Weights of a small GPT-style language model, trained from scratch on English Wikipedia: untied embeddings.
MLP neurons of a small language model. Each row is named by its layer, matrix (up: input weights) and neuron, and shows model dimensions 32-127. Each number is 128 + 32 x the weight over its row's rms, rounded and kept within 0 to 255.
After each neuron's rows, "fires after" lists the tokens most often just before its 100 highest values on Wikipedia text that the model never trained on. A number after a token or word is its count.

L6.up562 [150 138 140 175 124 136 145 119 134 118  96 119 128 103 126 109 120 142 150 154 110  66 139 121 181 169 137 161  96 145 148  67 191 126  90 141  68 133  72 155 157 173 111  75  77 138 119  47 142 141 129  87 195 136 105 157  87 105 127  93 107  96  96 108 105 117 111  83 229  99  99 145 120 115 139  87 151 164 104 107 116 165 137 162 107 189 145 100 112 196 110 164 111 172  64 134]
fires after: " 3" 15, " 4" 13, ":" 7, " 6" 5, " 5" 5, "4" 5

L6.up86 [123 117 143 106 148 186 135  78 194 111 114 144 113 144 125  76 111 125 127  70 179 118 120 149 152 122 135 189 119 152 143 123 124 139  68  96 157 139 119 142  75 117 161  86  92 119 124 159 150 135  81  97 131 122 153 128 143 134 155 103  95 128 154 113 169 141 150 137 161 127 138 117 133 155  88 164 106 138 122  81 135 111 124 128  88 128  99  77 117  93  90 143 140 144 115 124]
fires after: "=" 62, " an" 4

L8.up1993 [166 152  86  90  98 180 112 114 118 165 129 170  96 189 107 149 105 126 150 153 141 135 129 133 127 148 114  66 152 149 174  97 139 138  70 142 137 115 145 112 105 102 123  89 132 166  90 160  65  85  85 126 182 103 135 122 117 141 123 109 113 157  87 153 130 159 125  92 178 111  84 181 141 159 169  85 128  96 207 100 112 145 140 134  68 154 157 157 142 163 149  89 129 185 121 146]
fires after: "." 22, "-" 15, "\n" 9, "\n\n" 5, "," 4

L8.up1533 [127 125 159 118 165 130 164 118 158  98 116 108 146 139 173 103 134 126 160 142 133 147 102 154  67 197 143 173 104 113  97 109 141 137 143 155 109 101 122 128 115 127 214 162 153 139 132 120 117 170 131  71 155 182  79 116  84 191 116 124 122 101  93 112 156 115 133 102 117 104 124  87  90  95  92 127 148  82 167 105 117 122 110 176  89 149 171  50  56 157 105 156 137 132 156 124]
fires after: "–" 21, "19" 14, "-" 11, " the" 7, "18" 4

L6.up243 [106 200 120 119 218 136 178 120 129 172 155 142 134 139 142 113 151 144 143 108 131 144  87 122 138 170 171 197 143 158 191 107  90 110 147 168 138 203 117 175 135 127 102  79  84 148  70  85 116 157 116 120 132  89 172 213 165 118  96  95 141 215 109 134 173 119  82 106 165 104 170 143  92  87 120 131 139 120 151 124 129  49  92 119 150 172 150 143 120 161 106 122 153 163  66 140]
fires after: "F" 23, " F" 10, "-" 10, " one" 5, " f" 4

L6.up1513 [135 124 132 172 193 171 109 164 104 136 163 114 117 110 133  82  71 129  61 177 167 131 131 106 151 130 183 117 156 133 137 156 121 111 141  88 180 141 144 105 153 125 154 127 106 197 142 168 139 145 130  97 140 102 125 165 119 179 145  99 148 109  38 122  89 134 121 110 124 136 118 148  83 149 142 108 144 123 132 199 132 131 151  41  88  98 125  81 159  97 154  93 134 127 153 130]
fires after: " 0" 33, " |" 27, " 1" 14, "," 13, " 2" 9

L6.up556 [158 159  93 148  98 105 134 192  63 121 204 111 109 116 100 161 173 172 194 175 144  72 102 107 133  81 147 113 119 125  88 140 134 100  70 169  80 255 120 114 124  88 144 100 118 127 139 154 118 123 140 126 156 134 134 104 111 104 160 142 177  54 162 154 134 164 130 170 145  38  88 161 124 179 122 130  62 154 125 105 108 153 152 101 128 112 118 117 120 111 161 148  87 145 128 146]
fires after: " |" 41, "|" 10, "\n" 6

L8.up654 [157 123 119 163  76 145 110 166  97 108 144 106 135 161 137 220 114 157 136  84 127 124 173  83 127 108  97 151 136 100 164 161 132  71 186 181 108 139  82 129 147  91 118 137  68 101 128 103 210 139 125 118 177 115  83 107  96 182 131 118 163 137 104  93  89  55 141 131 206 136  80 135 138 162  94  70 177 139 134 107 119 155 118 134  99  91 127  99 139 110 126  99 139 153 118 114]
fires after: "," 62, ":" 8, " of" 4, " |" 4

L8.up1328 [133 160 148 180 129 114 112  79 149 143 107 110 146 108 150  95 103 118 123 113 110 115 179 138 126 114 167 150  95 162 102  83 130 138  59 105 126 135  57 120 147 153 162  97 132 143 134 110  88  94 111 109 164 167 142 181 108 135 131 143 144 186 124  91 145 115  93 184 135 104 132  43 153  78 167 133 138 178 149 118 168 163 107 195  84 143 119 107 169 110 108 136 180 107  96 134]
fires after: " 1" 25, " 2" 22, " 3" 6, "1" 5, " 6" 5, "2" 5

L8.up1915 [173 114 116 132 108  92 155 107 129 174 108 252 135 125 122 149 127 132  97  60 192 120 136 196 119 145 135 153 146 122 133 162 135 165  98 142 125 152 107 126 161  67 124 122  89 204 107 165  97 124  98  96 128 129 164 147 159 148 168 168 136 111 148  45 143  91 124  93 132  82 138  95 140 123 123 158 118 129 168 134  88 119  82 164 143  73 117 141  98  91 105 143  62 119 139  90]
fires after: "-" 71, "=" 8, " =" 6

L6.up488 [ 99 119 144 112  79  67 131 113 155 132 147  84 102 165 178 165 120 114 132 115 168 152  93 173 182 129 195  85 125 133  86 102 142 130 145 152 159 126 106 129 106 113 126 136 130 142 152  68 163 152 132  75 215 102 131 119  94 135  96 115 142 148  66 167 148 127 148  98 104  72 102 157  87 166 139 114 157 187 159 170 116 122 120 136  88 130 136 128 135 120 125 121 105 172 145 140]
fires after: " |" 47, "\n\n" 13, ":" 6, "|" 5

L8.up174 [135 132  97  85 130  81  84  92 163 168 106 154 117  78 213 134 147 107 131 124 146 117 170 171 141  92 147  99 185  82 181 178 182 125 134  88 118 130 128 176 114  83 120 135 117  84 124 123 144  71 111  78 108 121 108  92 114 178 113 123 167 119 160 130 156 140 165 118 121 124 161 171 132 128  52 126 140 170 118 142 101  65 165 142 175 124 130 136 151 120 168 130 164 122 167 126]
fires after: " on" 24, " under" 11, " On" 10, "On" 5

L6.up1517 [121 168 114 104 122  98 174 176 129 122 146 131  81 144 140 140 144 159 173 102  96 141 135 111 145 124 106 173 158 144 165 138 124 111  95 151  50 154 133 169 101 108 135 146 141  90 121 178 117 125 128 100 177 155 106 153  85 134  83 118 170  61 117 186 127 151 155 145 175 108 148 103 131 133  92  67 129 123 196 100 124  90 170 136 120  93 141  97  91 110 220  86  94 115 154 153]
fires after: "|" 42, " |" 19, "\n" 9, " Year" 8, "=" 4

L8.up551 [106  99 145 126 153 161  95 116 180 101  93  66 132 132 144 206  55 151 128  85 110  83 153 150 139 127  85  99  78  99 121 107 150 176  90 160 132  73 113 183 137 158 127 162 172 136 165 140 113 159  87 107 148 117 163 132 131 157 139 192 151  52  84 162 130 151 113  84 128 118 125 100 127 156 127 108 118 177 138  83 117 173 111 150 110 157 110 146 124 138 129  84 158 123 105  95]
fires after: " in" 43, " of" 11, " at" 10, " to" 5, "," 5, " RA" 4

L6.up231 [118 112 133 114 135  63 176  63 202 128 145 158 115 119 189 188 120 185 123 131 104  88 158 154 119 144 131 133 119 128 118 106 168 133  78 170  88 112 122 119 145  77 158 116 166 191 101  74 164 147 134 111 139 138 105  92 102  98  85 143  93 135  80 110 122  90  85 170 111 129 125 114 105 103 109 145  43 133 141 244 131  75 112 133 145 114 106 166  92  92 145 149 156 118 148 199]
fires after: "|" 50, "-" 36, " the" 6

L6.up653 [161 137 104 106 143 110 121  86 136 125 128 158 126 136 131 167 103 138 169 129  79 100  90 180 128 123 226 132 152  79 132 185 124 176 138 114 124 137 175 144 123 151 173  59 140 115  91 122 155 150  39 157 147 175 127 108 143 128  87 123 126 142  81 136 120 134 118 136 151 111 129 140 127  76 121  99 176 137 154  77 110  56 109 199 191 195 100 156 126  84 173 124  77 100 102 143]
fires after: " on" 62, "On" 14, " On" 9

L8.up313 [159 168 131  61 116 123 119  87 156 174 142 149 149 145 153 150 185 112  61 200 112 137 196 145 131 139 214 138 157 163 187  97 135 153 144 120  94 173 106 179 131  90 138 106  84 191  58 133 141 188 191 140 151 122 114 108 130 150 109 134 118 169 175 150 153  67 138 112 160 121 101 148 134 165  67 121 137 102 136 117 126 131 120  94 146  91 166 123 139 128 187 109 167 171 113 139]
fires after: " on" 17, "′" 14, " (" 10, " On" 7, "On" 6, "." 6

L6.up618 [150 103 147 128 160 135 118  78 137  76 137 138 148 163 184 179  98 130 114 148 112 110 186 137 134 130 149 109 162 118 134 131 191 106 116 115  64 123 145 130 124 125 131 133 119  96 128 113 136 172  71 158 152 148 145 153 115 153  94 142  73 148 125  88  91 104 119  67 134 125 122  56 118 143 108 114 169 139 109 170 141 161 133 105  96 205  91 151  87 100 155 112 152 176 156 119]
fires after: " at" 41, " |" 11, ":" 8, " from" 7, " the" 6

L6.up357 [182 190  47 150  88 120 160 143 127  88 182 114 154 140 122 230 143 184 117 122 113 105  65 151 123 139 147 153 140 150 182 127 145 119  80 228 121 149 156 164 123  94 124  90 142 122  95 169 103 119 121  93 140 114 145 138 117 130 155 115 114 154 150  85 184 122 130 173 130 117 167 175 135 125  95  90  88 108 166  69 101 136 140  82 108 116 185  87 100 151 135 101 120 122 112 133]
fires after: "-" 64

L8.up1456 [143 167 104 178 147  70 148  81 103 148 223 140 119  90 204 142  95 147 123 162  81  55 109 152 112 161 103  85 112  58 135  73 144 169 139 141 115 113  82 103  66  62 123 133 127 169 146 185 124 134  94 206 107  96 101 132  76 202 128 117 115 122 152 119 171  99 118 137 109 101 146 125 118 121 106 158 111 145  97 114 105 120 103 111  94 105 140 177 106 103 149 176 120 159 136 183]
fires after: " (" 19, "-" 14, " \"" 11, "De" 6, "de" 6, " He" 5

L6.up1710 [103 112 123 173 101 141 182 139 166 137 172 178  61 114 164 106 137 169  81 133 132 139 110 101 133 143 185 149 105  87 117 135 143  94 118 144 133 158 139 112 104 110  96  61 146 178 131 135 137 147 125 119 134  57 171 126 156 168 117 111 142 132  77 123 162 117  72  85 183 116 133 144 121  90 144 115 130 204 145  99  64  83 138  89 136  56  96 159 152 112 140 159 123 134  99 168]
fires after: " (" 39, "." 10, "born" 8, " \"" 6, " Website" 5

L6.up1058 [141 166 117 175 110 145 100  98 205 168 106 103 100 116 159 181 106 150 125  56 136 109 106 126 125 118 141 128 170 134 163 134 173 157  97 151 117 139 110 105  91  96 157 121  82 167 119 128 132  97 147 137 128 126 126 144 106 146  97 171 102  80 105 128 167 110  67 113 116 125 130 112 125 113  71 107 153 105 118  82 144 129  62 163  98 145 146 128  92 100 174 107 172 164 161  92]
fires after: "," 30, " including" 11, " as" 11, ":" 8, " the" 4, " and" 4

L8.up1432 [147 109  84 109 156 162  93  80 125 175 136 141  95  99 134 191 119 111 152 122 187 114 170 164 128 108 177 140  70 107 130 113 146 122 111  93  90 184  86  92 122  94 201  96 128 130 130  88 125 139  94  94 138 121  60 130 115 154 108  35 141 163 138 131 145  84 108 112 136 121 119 113 106 116 174  68 112  80 155  94  76 114 125 158 181  85  79 197  90 140 123 195 119 159 121 103]
fires after: "\n" 54, " due" 5, " to" 4

L6.up1719 [ 93 119 105 149 156 112 138  96 155 115 172 179 127 109 119 120 105 128 102 164  63 156 131 156 114 141 189  82  71  95 181 169 134  96 125 122 168 153  78  77  92 112 193  78 138 175  79 123 160 126 110 160 133 111 151  96 111 157 138 121 184  99 107 165 117  69 158 103 144 127 126  92 128 183 177 147  97 169 148 166  71 185  51 117 117 171  90 161 101 132 222 163 157 148 138  99]
fires after: " (" 28, "." 15, "," 12, " \"" 9, " [" 4

L8.up186 [113  96  93  99 155  98 152 136  79 136 163  83  94 151 114 182 117 148 144  82 184  75 142 122 127  72 126 135 106 126 105 135  68 145 168 108  96 188  65 132 101 107  78  95  83 159 113 128 161 130  93 126 137 117 112 103 159 165 101  65 158  58 169  63 130 130 153 110 114  98  98  98 127 171 168  64 122 143  96 159 144 122  67 203 139 151 153 146 157 117 145 154  93 155 158 125]
fires after: "\n" 58, "|" 9, " |" 4

L6.up601 [137 107 102 140 222 149  78 134 166 106 120 138 111  65 146 152  81  99 106  95 154 107 123 173 181 137 138 130 126 125 125 151 187 121 106 116 122 124 101  76 124  96 183 112 112 194 107 102 198 117 110  70 175  91  98 140  92 127  74 145 138  96 148 150  93 185 138  86 131 120 124 129 132 128 191 153 139 118 165 130 125 161  78 115  60 118 159 109 155 103 146 127 150 191 177 119]
fires after: "," 52, " |" 16, " as" 5, ";" 4

L6.up84 [ 95 162  63 136 198  75 135  72 186 137 122 108  92 147 199 154 110  88 111 110 151  95  77 128 133  67 175 154 155  95 131  88 182 157 141  53 146 121 163  99 105  93 164 149 170 153 135  72  95 168  84 121 154 162 132 114 115 158  90 100 144  86 176 108 117 142 147 141 130  97  91 122  96 179 164  68 138 139 136 169 156  93 114 112 173 177 178 129  87 139 116 134 134 200 132 109]
fires after: " |" 31, ";" 17, ":" 14, "=" 6, " is" 4

L8.up877 [200 117 117 115 157 110 164 139  89 121 187 101 157 128 165 110 139 138 134 123  78 108 151 150 112 108 141 159 154  97  90 127 140 132 105 135 141 151 124 122 140 114  73 102 146 160 139 132 140 157 126 165 183 107 154 183  79 162  94  94 222 129 127 122 138  99 101  97 155  92  86 103 120 160 118 188 114  86 120 173 148 115 100 194 105 145 140 160 149 131 125 136 126 139  99 114]
fires after: "|" 32, "\n" 29, " |" 5, "B" 4